config.yaml
n_layer: 11
n_kv_head: 5
extras: ["capped logits"]
init: "uniform"
train_tokens: 417400000
steps: 6370
MLP neurons of a small language model. Each row is named by its layer, matrix (down: output weights) and neuron, and shows model dimensions 256-351. Each number is 128 + 24 x the weight over its row's rms, rounded and kept within 0 to 255. Numbers have three digits each.
After each neuron's rows, "fires before" lists the tokens most often just after its 100 highest values on Wikipedia text that the model never trained on.

L8.down73:150097139170130108090145122159162125130127148130118156141135112141162146118102149186137085119138156074079123087109133116155136142074090120126138114103122125148152141108112117130152164092114137126129103119140159120139111104164138131142141137063134106140113111117130150149122117135125086100
fires before: " ", "-", " United", "=", "Species"

L7.down1072:154127126106120122161129140127074157138130119136104137101106109140085128124137076117152123115126147125099179111142131136114098072144095127083129106116165144185161151168175102140142116118162141118124138128142120131123154106147098105151162139123111128153086110121107151130120093136109106160
fires before: " ", ".", " +", " |", " Final"

L7.down539:134167105114119158109117124173102131104102121104119087080078084116157117139138170119168078077139088122092111148114152175143085187137111139103099126100132113128124113161178183131147149151124130123179085109128134127156122144109126115117068133132165105118141116155132128111153126140146145092
fires before: " by", " in", ".", ",", ".\n\n"

L8.down479:157167145104149090144151101138140126118141151129160111164090090155105136136179145134154113146101156157140125127152124129180118108088161128125151145133148150155090154154134134095170150166140131152136124115119108132095132127174140118141147143135155122110104163176114144117106135139148139136
fires before: "4", "3", "5", "2"

L5.down796:126126118181132113151143112146131125137158119134115147141137121151122146141146116168133142169174141112122143132134138109134135091120131156145110134090165130137151135148119115124118114132127126144148134166107150146150136101121137106143136148156071129096104115170123147174113149094159159140
fires before: " "

L3.down133:147131137141142099101145116132112187118107128160166095110127140166162154104117109105100089126158114150170147101078149097102111129108122138131090143131148096154144110144132182125109111170141133117164129123114123137108147105166105128105088132162155183134133142152152118147128132104165112109
fires before: "1", "2", "3", "5"

L5.down741:140158162150151130148117142109091135125148154111125101179156159139116154113120119129128119112125083138188163093082153102115089109150157153141103143124142082148085135147123148107099193136154129142127131130134100079148138091135167134129109169121139106128154124110137126113117111105115162131
fires before: "),", ",", ".", ")", ".\n\n"

L8.down1236:154117099141124123134122119123202167144091111111117134147139138152108088110120120109117097122096111120128084119160065092169172109113136111153173139143127141119109177128157102144175143124130134139134090126126121183134147129163118111131146146116095143096094158168140125109094081116141155093
fires before: " ", "2", "1"

L7.down829:140166172127125126155133135123118158087162089176146123148162101163099132135139116121133118130102131130139079129108139132148104119161124142158119096164145084163132120147130142141105137119154138104110114118111118110161105196082136143150152133102091105073121110109119130149113133152132154114
fires before: ",", " and", ".", " by", ".\n\n"

L8.down1320:171139128129111119138127115105185189111151135170129149119115137126147138118146126102134127165099171113153089169131118134110162186125159104145096119150125121171124143133123094144103120125144138083122123131102114169110124151132133149131110138130149146117180145102098118143094114128132101130
fires before: "-", " "

L7.down729:102177146135120054152122144114149120093096130144114098164125115125134139172147149119084129125141128136156101119125089135102106093108127130142134138135092177121107135114128124145144125172111098135156114147113162109114105118181143116149113166100150125132163114159117136129138120118154122080
fires before: "2", "9", "4", "3", "1", "7"

L7.down1187:124162159092136162108111155159118164091141104138136117142107081129124170118121046088144130101141088149113163103103102145103145120146139136129137099120177103116152096139161158167135149137113133140137146126163120089137087120080089144119106102141133167119151122140149116092129149132116140172
fires before: "1", "2", " "

L3.down419:117123128137156127135092122075132162108153138100103145104166077146142142111183146117107131101122116139109142113132148126142109187129144135129166105053170135140119101104168189131100090091101132149143123131141146118165106149165168099138122090147138158116128125125190131127078118086132124134
fires before: "9", "1", "7", "5", "0"

L5.down578:143117181101130154185058123130114165133138141122124071087161162166113139104121087148154142147108127098124123147137166117074106120170122120151136149123115103110099135140117110137121120163109130152133154098142122146166115091180121113066099115119156136184122146148140124092113144128098146144
fires before: " ", ","

L8.down345:156118146154095129102097141108103141143148109084150125136118108096119155148105115143154091103112157111110164139108100125093100084139091118140152138105185124097122106090146130123175104128087148136141132134152167095148098150149134104100136087123107117161136152110135132116124132128123130112
fires before: "0", "5", "1", "2", "3", "6"

L8.down1301:177159148146128100131171098156140106088119167095126122127093105106131124122160165125152127122160115148155051110143089171199092126099141135132068130125152138131098173141102136139145155161132136141151082117154116142117131146144119141126134121154170116136129146169156160141145144128157148152
fires before: "4", "3", "5", "6"

L8.down1111:106149108160111139134122151144110153145103159149105130104140120081120108159118095127103114137090117168095133108104169117079163110167126133123068126116140120146158159137179103141101116150126144138124128119140106096136089163157149138150153135137150143115124162113136175157105171124142137157
fires before: " |", ",", ".", "\n\n", ".\n\n"

L8.down603:108107086087134134134107171129123134088139144147092109101136087137145093144146114088110119141156136111152112164156114126147127147198152115139082127158112094083120111092108116118116148172069073125110160157133124175159116158147164148149110112093149067144087086108163096101119087074141118104
fires before: ":", " |", " ", " ("

L8.down1306:135153109148118119155142135127087111127115144105127142131159095133104138130104189174198125137127125138103139159141139113087110069068105138135091175086161200116133107144120149115136161180156132177106171089116144089140141115137169113124130161113118100116115112130125088142127101150130095111
fires before: "1", "2", " |\n", " |", "5", "8"

L3.down600:126151137136155115129152082146120113157153108144134123100119128119128136133108088152122150160139126102113136158133097136144103146152080158159148149131114095142123108166138086130119083074098150139134120129144137167118123113148104094173141132173104145147140121164095115136149114115101081190
fires before: " ", "2", "1", "3", " |", " the"

L5.down230:163158119122117138190110128126106134126146145086130082157143147139079123132119114099143087139117125091156121114101134096096115119179118141101140139125106080137130147110100112113130124149085110097129084137124131117116094145111162157129113092164110125135154154116147159134105133121105135181
fires before: ",", ".", " |", ";", "\n", "\n\n"

L8.down733:187092140099120116121148137135110110146168146136153113087111099138142173125107172142147119104112167185126189116109122076115115082158126125150115120109149144162155091137124112131127155168128120151132120161117121088084118119130133129101135125096146128122118087166094127119110106159135098168
fires before: "2", "1", "3", " |"

L8.down1188:130149099115081150123120113170106126138137153145121121141111113120152086138106170110119104162126140143118098119103121156152072136109163124122087102114115112142109102121179133177123080128126134133133134110122168127165127165169136189144129116151144107139117115169094128162106150139124132168
fires before: "1", "2", "4", "3"

L3.down1046:131131090131106195142163111132151119115109138109166114133118130127149159100151155132104159133152106113116112132150107097160168101147097093139121138126171045129116100092150140160104147112112155155146096133150086131115143155127171099143144157137154153106109134173182134142108134145114162162
fires before: "0", "8", "2", "4", "1", "9"

L7.down438:112117134079081132136093101123169107112089152109127131091125125156102122110125092144153117135088118098132127128111166111139159161123125085179154142099111139188085134173110098135163127115117138122124142065141127146068132107142109134105136136101132121155152138140103130105119149108109136161
fires before: "1", "2", "9", "8"

L3.down575:109083136143124151124120128153098173119139123144080162132137141185109182118133109105158127100156123135152101120121104131112128160100147104137143133173130095103138106121147132142109137139146135122145094165137116125167115124119118089155137115109090159103145167131156143169124140116172173119
fires before: " ", ","

L8.down230:160153125110089154121125113133121120142149129098142076103112133088128094080145138107161098125112071167134152102103077170127126118147118103129172131138146110184101156145156100161121150151137127126127129113126118135124074144174121147158125102112157120130124108145144144123121129130135109109
fires before: "2", "3", "ott", "1", "ett", "4"

L5.down986:137085113089167150129115124119151177130112132118134191113080120103142129124123166124116091094103103116149118140115127119130125163153146129162106126156183091138141104156158118167077116175083139121151147103168166167153140175157139119126128123160150113120137116104136110109112101143077153085
fires before: " ", ","

L3.down146:091148101129100130140093108146123165143159129144133117103137107151126153117119096134098118125133133109124130140104180155105093138143078135133136103138116168138138117098144130167102094095102165171164115095126133127125117105111087142104126147171129117173121135127120149121137089123154126108
fires before: "0", "5", "8", "3", "4", "6"

L7.down1011:121091060089082123127132159134151127127140135138123117159152131117116106115101154151122091070174087118111138129103137136141154135117130125118147115105151165121136180091133140094134174120136142134132111120166149107155125106167127111137102140158167100105132162130129114142160105161116128134
fires before: "-"

L7.down603:075103145142124135102173158140126123144109129123129150142133148149112141152158151145133096087159135133134111179100159095128092170067094121122102179149122087136151117154143178157080105132129147169166130140128125114136121145144142142163142162127128107136128140105131110092180183173158189139
fires before: " |", "|", " ", "2"

L3.down389:167157135120124136096103156135147111127174104089112086100130109137098198115120152111144079107125126148109137081133141101059128141143113126156118133117178097135154129081144142140121130123125134110117076134159128143149103114186147107123108114149197126158146108115145137141144148098130104150
fires before: " ", "1", "2", ",", " |"

L5.down501:142101139118155112155097123136126135145163156077118124115151169130139122119079116098109145115068119130161131119119092163085113139152128135112126104123147103166099132131100117150117133147149131086156147066117141109135145106111156133113123124164102147150139144108102165143122159136092113151
fires before: ".", " |", ".\n\n", ",", ";", "\n"

L7.down431:124156114088102105140103119122080095082134126113151098092104093149149134176156146100163111147145145150139137138124131149123122103118066143162126175127126145172140117154123103148129130205115134155187112117139142111090126149147143130162132153107178116166119111152138150094147096156137149106
fires before: "9", "8", "0", "1", "2", "7"

L7.down494:102146108117132119136085101123085113136117158123148113119157152085147130124154140175135134144097154101120150125120171127104084148128134125135144079115128113135105113122109140139155129109146129136135128120069180146160152191091136138154136140119118147134120161163123189066133111148142091120
fires before: "9", "0", "8", "2", "1"

L8.down1002:116091137097099156157119164066113095091172161098129136122168119161170152105125127205094144159171119089119168161125085157109198126150101111153132130128139141146087090150135129139146145113120088135112136124141151148105133117105137100116131158099100167112131082124143150123117156107125140116
fires before: " ", "2", "3", "1", " ("

L8.down796:156139127137109105124120119107145133105079167105145106111116109095127142126141148132130139135097106136135110122149107176164108129148157123141072117125158121147102165123132130135108186157147138161155087126111131141119087166155142124094149109118123136153124113171151143126140131170133176127
fires before: "5", "4", "3", "6", "2"

L7.down1293:131111132124200134141126150132150104137153134142118108162127148161133119072126104144125137101139145103117149114133098152115162136125139149107128142114128164190151133115120144192141133095123133065115113094121136166092108071111116138141149106126111142084120132109119169109103120086099102113
fires before: "1", "2", " ", "3", "4", "5"

L8.down1176:137121113114114128148110136149100135159085125136137119155129108119104134106116121147133086165134142115133172134118114131142103123146140127107137118088122135155061148090143109184128119137108144154134155124118130106142141149128127145109082116106133123164108113114098139113078120140167100094
fires before: " ", "1", "3", "6", "8"

L3.down935:143157190126134157135118119094116148172173105131088114143122116115120180102142142109176097105146130117148146108116150141117115144129114112118107161140128100147093111107145086108140142130114127110140154104122146137152120140132152113106120136098124105165134124106133113081137123173121098130
fires before: " ", ",", " of", "."

L3.down932:088104128137132132113136133095152159085147098112122146126113116157162155136152123104104137131177098126162085118155163090115123104135106137153133154099153126098116119094160134117138086116111128107175140154131152095114126126123115092144134104171147171155136110141166109136156167156146146145
fires before: "1", "2"

L3.down175:127125127107129111144143108105115176103115155126169122116141133163157139103124115121097125123140098115170121124132114114143119123120094137120076162133121094140115137086151163114137156129120092112141126156174157117089103125144109105118146131146146196165167133120135169153112145082122140106
fires before: "0", "1", "2", " |", "3"

L3.down20:120140109133105138127136123101132101107102133177103149181151108114141130118095141097104110124106119141124127119135127127148103148151114138115114122085119109105133141137165162090118094117127124144122156129107112122140146174111144132153139119132159136110144127109099158164106110110113172164
fires before: "1", "0", "2", " ", "9"

L7.down87:168166140110130106142094120103094124135130106126149150091123134139147157140146107143092130140159133134142111114142115165109152167166094122131114134103148143179078111144145129161112135138107144142129094116108079143150124077093111149160113087137134146142126145154102153135118144104125124114
fires before: " ", "1", "2", "4"

L8.down726:130078117174115150152131106044149117091115184087089159130161140160127160125161118106148127146140128087179116122172119110147166148108125138139144138120117156135164149180090132126160135157139157153108116161148161147141115166105103107133133144087089132123147179155115115107136104148116121164
fires before: "-", " ", ":"

L8.down876:131116144093099123153109125092138127153121097136130089139137144106120109070126085123130088127154143163100111144163187117110109146124142164089116114151148118120129122112076134124096152152119111110165095146111135145156083107117147123083099137152186131104092158145137126128144090096148103112
fires before: "-", "8", "1", ":"